{"n_kv_head": 9, "d_mlp": 2304, "norm": "layernorm", "rope_base": 10000.0, "attn_scale": 0.125, "bias": "none", "init_std_down": 0.0, "optimizer": "ademamix", "lr_mult_o": 0.769, "schedule": "wsd", "batch_tokens": 65536}
MLP neurons of a small language model. Each row is named by its layer, matrix (gate and up: input weights) and neuron, and shows model dimensions 192-319. Each number is 50 + 15 x the weight over its row's rms, rounded and kept within 0 to 99. A neuron's up and down rows have the sign that makes its largest values positive.
After each neuron's rows, "fires on" lists the tokens most often at its 100 highest values on Wikipedia text that the model never trained on.

L5.gate633:43 28 60 70 60 50 35 54 26 48 69 66 26 56 30 26 44 53 33 71 65 58 66 44 40 20 48 46 51 52 67 59 47 77 45 61 56 69 43 37 13 45 43 46 52 58 48 71 40 42 59 52 45 40 43 50 27 38 39 67 72 45 69 33 64 46 72 68 42 62 79 55 46 66 68 69 60 56 59 22 34 61 61 52 44 57 48 55 49 81 18 16 24 63 71 26 62 64 54 50 39 47 46 13 49 48 64 63 56 42 58 72 60 45 47 46 46 39 63 53 47 38 66 77 52 39 40 47
L5.up633:46 38 66 57 61 75 40 71 33 35 55 45 51 73 56 41 60 52 74 67 60 70 30 61 51 44 44 27 40 62 43 45 61 39 49 53 55 72 54 63 37 45 44 37 49 44 35 62 64 60 44 28 63 55 60 47 55 76 81 54 83 57 63 45 36 42 23 44 53 53 44 36 61 31 36 33 44 55 69 39 53 63 63 65 42 47 62 37 30 74 55 47 49 25 52 52 30 52 61 70 70 54 61 66 53 47 66 92 40 53 57 28 49 29 44 49 61 49 66 41 50 55 79 67 61 75 39 58
fires on: " the", " was", "ev", "2", "w", "3"

L5.gate1608:65 51 63 66 62 50 56 53 62 46 58 48 50 55 46 60 77 54 57 54 30 47 61 55 38 54 41 62 45 39 65 45 57 68 43 71 32 32 24 66 57 65 68 28 72 57 44 61 78 65 17 52 44 36 48 35 66 51 57 68 36 43 31 58 63 59 66 56 70 60 54 21 46 65 57 45 53 59 56 38 65 58 71 60 29 08 69 46 56 49 47 50 45 52 69 36 60 68 65 45 10 47 62 63 70 60 33 82 63 32 32 36 68 34 38 03 73 80 50 50 18 67 40 47 52 30 58 43
L5.up1608:44 38 33 48 39 38 80 12 64 64 41 65 35 31 39 28 54 56 45 59 50 58 37 49 14 60 41 38 18 29 73 59 43 68 34 31 44 38 52 43 62 60 41 53 42 57 45 69 51 67 56 49 49 28 51 38 42 35 29 73 59 59 51 52 66 39 50 51 43 30 75 63 36 70 66 39 59 41 43 76 62 64 24 24 27 71 18 53 32 44 50 41 40 35 08 62 40 99 46 36 43 40 47 33 43 25 57 61 86 47 54 50 51 52 58 63 56 46 15 34 74 76 64 68 53 41 76 56
fires on: "8", "9", "7", "6", "ly"

L5.gate1693:73 36 54 53 73 47 33 45 70 52 69 38 42 42 39 09 58 10 51 55 59 73 41 39 55 26 60 56 35 33 72 55 53 46 88 52 33 39 55 60 57 37 36 69 69 25 52 39 17 37 45 43 57 54 41 59 45 64 73 54 29 43 40 49 49 65 49 53 43 44 69 42 65 69 24 59 54 70 52 34 37 50 48 86 63 67 58 46 67 61 67 12 37 71 48 48 51 84 55 56 17 63 45 79 66 38 33 61 42 55 65 25 44 61 65 54 34 48 72 82 37 48 52 75 29 30 11 59
L5.up1693:53 25 56 71 44 69 60 56 77 45 50 57 44 39 35 42 49 56 29 49 43 52 47 55 23 31 32 66 32 52 61 62 43 36 47 40 50 48 60 62 37 30 37 68 55 29 50 70 57 64 64 52 52 68 81 73 27 51 67 44 61 50 54 31 62 39 27 51 22 38 66 36 65 39 53 66 58 78 61 56 42 45 38 49 32 38 37 76 41 65 77 46 79 44 33 67 53 66 56 40 38 64 42 48 35 48 61 52 54 41 66 23 34 35 54 83 58 48 73 56 50 65 77 69 24 36 62 50
fires on: "1", " the", "8", "7", " |", "2"

L5.gate88:53 58 74 54 65 26 66 52 62 54 29 37 77 61 59 26 50 45 63 89 48 32 39 42 47 41 18 47 46 62 75 74 64 65 47 58 27 51 50 42 56 58 72 39 63 56 27 25 33 46 28 52 54 69 53 54 42 24 44 63 62 33 68 64 34 28 53 72 49 48 57 53 39 51 40 64 32 59 47 50 59 42 78 67 57 52 52 60 28 47 76 28 55 79 32 17 46 47 69 57 48 71 27 78 43 49 27 20 58 56 81 36 49 70 42 56 45 65 46 51 37 39 72 70 59 81 54 44
L5.up88:54 58 32 29 52 24 44 18 56 46 52 18 34 56 67 42 65 56 48 57 57 58 38 63 43 48 56 52 82 94 68 55 69 48 37 65 44 38 43 35 32 51 64 33 53 47 57 40 74 40 59 59 69 28 15 58 26 63 23 49 70 37 24 37 47 72 56 11 52 35 48 71 38 62 78 15 46 44 47 65 51 39 36 79 36 32 43 48 75 58 74 44 47 54 56 18 44 33 45 78 65 54 21 51 67 32 83 51 57 43 38 49 37 28 69 35 73 56 40 38 54 38 54 61 55 47 47 56
fires on: " the", "1", "'", " ("

L5.gate2164:59 66 45 66 53 59 48 51 44 46 39 70 66 45 44 41 59 73 58 37 41 46 44 70 63 43 32 58 28 55 26 21 38 58 47 56 43 64 70 23 49 32 56 59 58 59 52 67 62 36 27 53 37 22 35 57 55 36 35 36 68 30 68 76 49 76 47 42 35 37 69 46 60 51 60 65 35 47 55 66 69 61 42 36 32 44 49 55 66 49 75 45 57 24 62 55 77 54 43 39 29 58 50 70 26 40 73 40 50 43 83 58 59 66 76 29 72 34 36 16 25 47 51 63 71 65 53 89
L5.up2164:65 37 33 50 44 35 48 62 53 49 53 68 45 46 43 54 55 59 63 60 34 60 56 45 52 61 45 49 50 34 44 55 61 67 42 46 68 52 05 53 63 35 54 60 49 75 51 73 51 53 54 74 48 61 67 83 59 36 77 34 33 32 50 63 59 47 65 40 15 46 49 53 43 41 53 36 32 52 58 46 50 62 51 59 37 38 54 35 76 71 57 65 59 40 46 26 53 33 80 50 49 65 39 50 74 51 61 70 58 54 48 49 19 57 40 23 45 64 45 87 36 51 42 38 55 44 62 44
fires on: "1", "0", "9", " not", " "

L5.gate21:34 35 27 28 66 55 41 50 51 51 70 24 30 72 70 56 59 38 52 44 50 56 38 31 38 48 71 39 41 30 43 23 50 83 55 60 62 54 78 48 72 88 68 43 47 35 55 61 48 37 26 40 50 62 39 21 45 40 51 41 46 60 54 58 49 89 37 63 58 68 29 54 63 36 55 71 66 63 47 53 47 46 66 24 74 39 63 45 67 34 37 19 45 41 61 44 50 56 58 47 46 76 14 55 63 28 68 62 53 47 34 50 63 48 30 40 57 58 44 38 71 27 20 52 80 51 70 61
L5.up21:64 36 60 52 46 33 18 32 47 57 85 64 62 37 41 40 52 59 16 31 43 39 24 78 37 65 35 48 28 48 47 51 49 45 40 27 33 75 29 65 24 30 44 48 57 48 77 56 28 59 55 52 22 67 62 47 50 46 54 24 59 56 48 49 61 73 44 71 59 48 62 70 28 31 58 48 59 54 20 61 39 20 42 80 64 56 41 28 55 79 64 43 80 45 28 29 36 70 36 41 73 32 55 24 35 42 54 34 73 32 55 38 55 79 65 44 49 50 53 41 36 44 55 72 34 48 57 44
fires on: " a", " A", "I", " I", " never"

L5.gate1295:60 52 50 33 45 46 19 65 85 47 44 58 65 40 53 38 40 42 45 74 31 51 25 43 44 69 51 53 23 51 65 60 51 39 67 65 26 90 59 20 70 32 37 79 50 69 46 57 04 50 46 26 46 43 50 41 53 18 67 18 36 55 57 65 43 52 22 36 32 53 54 45 49 65 42 49 25 44 60 27 52 42 59 38 65 42 63 46 44 60 40 27 69 52 60 30 42 71 65 55 61 66 35 58 57 49 66 35 38 23 92 33 60 58 48 43 53 73 53 67 26 33 45 57 54 50 53 28
L5.up1295:61 86 69 69 43 59 22 77 56 44 42 51 54 48 48 53 56 56 52 44 59 22 53 40 48 32 39 49 28 41 46 33 36 70 38 50 37 43 45 69 48 52 61 73 29 50 49 52 39 34 49 47 56 47 58 55 70 77 77 35 45 75 43 22 80 61 70 57 70 36 67 46 65 67 62 59 35 18 36 24 55 26 30 37 60 36 41 68 41 45 41 45 49 45 40 49 45 40 42 35 02 83 56 37 28 44 39 69 37 67 52 75 59 26 34 83 45 63 42 69 82 41 55 62 49 30 48 44
fires on: "2", "1", " (", " the", " L"

L5.gate1920:56 64 81 47 13 45 41 68 61 39 55 23 68 47 24 39 65 35 42 58 56 69 77 13 50 44 70 41 57 72 52 28 72 42 36 49 55 41 62 39 15 46 48 44 51 26 68 52 59 58 77 40 40 45 31 58 41 63 22 58 41 64 35 32 44 59 26 55 37 23 53 52 21 35 62 67 62 80 58 43 45 73 26 47 57 71 53 36 53 31 70 53 52 41 57 41 52 72 24 60 47 69 46 58 47 51 55 43 56 24 42 42 46 51 58 67 35 45 54 60 45 30 64 51 41 36 45 61
L5.up1920:81 67 79 40 11 46 49 34 57 50 43 33 60 51 22 37 65 27 51 26 43 52 42 18 31 25 41 47 35 33 36 60 48 47 39 59 44 30 46 42 12 44 42 19 56 41 66 52 79 65 64 33 52 43 53 75 37 56 16 41 53 49 63 39 36 38 30 48 22 61 49 27 02 29 54 23 39 62 39 54 50 39 16 54 51 56 49 53 43 55 63 53 68 42 51 57 50 74 37 35 48 37 51 54 64 53 51 47 37 52 67 50 40 59 57 33 45 32 51 55 51 60 49 40 51 43 63 58
fires on: " in", "1", "2"

L5.gate1719:31 62 41 36 56 65 48 46 41 52 39 48 30 43 48 51 74 44 72 57 57 32 61 68 33 43 49 14 54 67 59 45 27 56 11 32 47 31 70 74 34 63 63 69 50 42 29 46 36 47 58 69 41 56 89 25 28 01 67 45 55 47 46 74 82 56 29 63 87 75 33 50 48 61 15 70 27 31 73 45 50 32 34 50 36 41 37 47 80 46 87 37 53 58 62 40 65 67 42 48 46 44 11 78 61 32 29 45 52 71 58 33 40 60 40 37 74 46 59 08 37 31 55 51 57 62 48 49
L5.up1719:37 32 44 53 61 65 63 50 97 71 65 43 39 59 48 42 37 40 21 65 59 52 43 51 54 44 26 57 45 35 41 33 42 36 65 42 55 49 55 64 36 52 37 27 49 50 33 69 33 48 64 47 41 37 38 38 61 67 45 62 74 40 23 57 32 75 31 62 31 74 64 75 39 76 41 54 37 39 46 39 62 42 52 61 57 39 33 72 43 80 64 67 59 36 37 19 32 66 97 78 31 49 65 37 42 47 66 58 30 69 52 50 70 45 22 41 58 75 72 26 40 47 34 70 42 44 34 32
fires on: " a", " A", " of", "A", " an"

L5.gate1569:73 56 51 51 35 49 43 64 33 39 24 34 49 51 53 63 47 78 59 72 54 33 52 46 59 53 25 46 32 78 22 60 51 60 37 67 55 46 65 27 66 52 52 57 37 69 66 62 36 47 21 42 28 49 76 44 65 46 35 61 40 43 78 63 57 60 32 64 46 48 52 59 32 29 30 52 36 44 77 47 52 33 51 54 50 45 48 22 30 31 71 27 48 66 38 60 79 53 59 68 53 40 51 77 13 43 64 49 37 82 57 62 43 74 41 36 52 53 41 47 47 57 40 40 39 73 12 29
L5.up1569:57 58 39 60 44 49 40 34 56 76 55 46 40 46 72 61 31 49 42 48 03 31 58 51 43 60 37 52 87 76 42 36 50 72 82 47 72 50 52 39 75 59 57 43 62 51 62 43 53 66 46 39 61 27 48 41 57 50 67 83 59 39 36 48 51 41 43 65 60 40 54 41 51 56 42 11 58 24 48 35 51 54 45 67 32 43 56 31 65 44 70 63 58 69 35 41 59 42 52 30 53 41 52 46 55 62 68 39 30 79 42 47 55 55 36 52 45 29 43 66 34 31 63 49 46 49 26 14
fires on: " ", "1", "2", " the"

L5.gate1545:44 57 54 29 63 34 24 51 38 60 33 12 60 63 52 75 39 52 48 57 42 27 81 43 47 60 54 66 57 15 60 44 47 37 57 47 60 50 56 24 66 71 38 39 54 62 61 65 67 58 29 35 35 72 45 22 50 51 51 33 44 89 61 51 55 45 12 52 45 41 42 56 44 61 54 45 63 39 60 33 33 45 86 23 46 60 41 49 26 37 45 47 52 60 56 67 60 49 42 70 41 62 44 63 60 63 55 49 67 36 42 44 35 50 53 53 44 65 37 50 54 68 47 57 46 82 40 55
L5.up1545:74 54 21 47 64 31 41 49 66 34 55 51 37 58 52 32 36 66 58 47 42 38 67 64 26 60 50 48 46 40 65 68 51 51 67 59 33 27 54 90 54 55 44 47 43 47 27 55 56 35 43 66 71 66 70 73 43 45 41 69 20 58 73 29 31 67 42 58 67 54 65 38 38 52 31 36 60 50 59 43 82 75 48 58 44 26 43 61 53 56 68 55 52 38 56 77 00 33 91 79 34 55 49 54 44 50 26 41 59 49 63 43 47 45 46 51 43 56 53 33 73 27 52 20 58 73 36 68
fires on: ",", "),", "0", " ", ";"

L5.gate1376:56 34 51 71 44 53 57 50 75 31 27 42 37 55 67 63 53 46 65 43 72 47 69 47 46 45 20 39 79 61 77 47 61 49 48 32 48 61 62 52 43 39 36 63 33 46 45 72 38 55 74 55 51 45 87 43 65 48 53 65 29 15 61 56 70 65 55 37 63 54 42 47 55 52 61 62 50 49 56 58 60 25 45 65 42 43 66 07 28 24 31 41 20 38 43 43 62 44 56 43 52 50 37 63 15 23 49 50 32 76 80 41 39 48 56 24 59 52 59 38 30 63 33 38 48 45 56 63
L5.up1376:62 70 56 51 41 29 74 35 52 38 56 34 32 54 57 46 62 73 45 64 49 55 45 48 33 56 48 36 32 67 59 48 47 74 37 43 47 75 74 29 63 32 65 63 34 27 39 48 67 55 52 59 50 35 38 66 70 74 15 66 44 37 49 56 61 58 31 56 57 63 66 50 49 40 29 51 68 70 56 56 62 62 60 68 57 55 45 52 52 69 44 27 48 74 34 50 32 78 63 31 25 42 50 60 60 70 42 37 46 43 56 54 32 65 41 47 63 58 54 37 64 43 55 48 57 57 63 39
fires on: "1", " University", ",", " from", " ", "ul"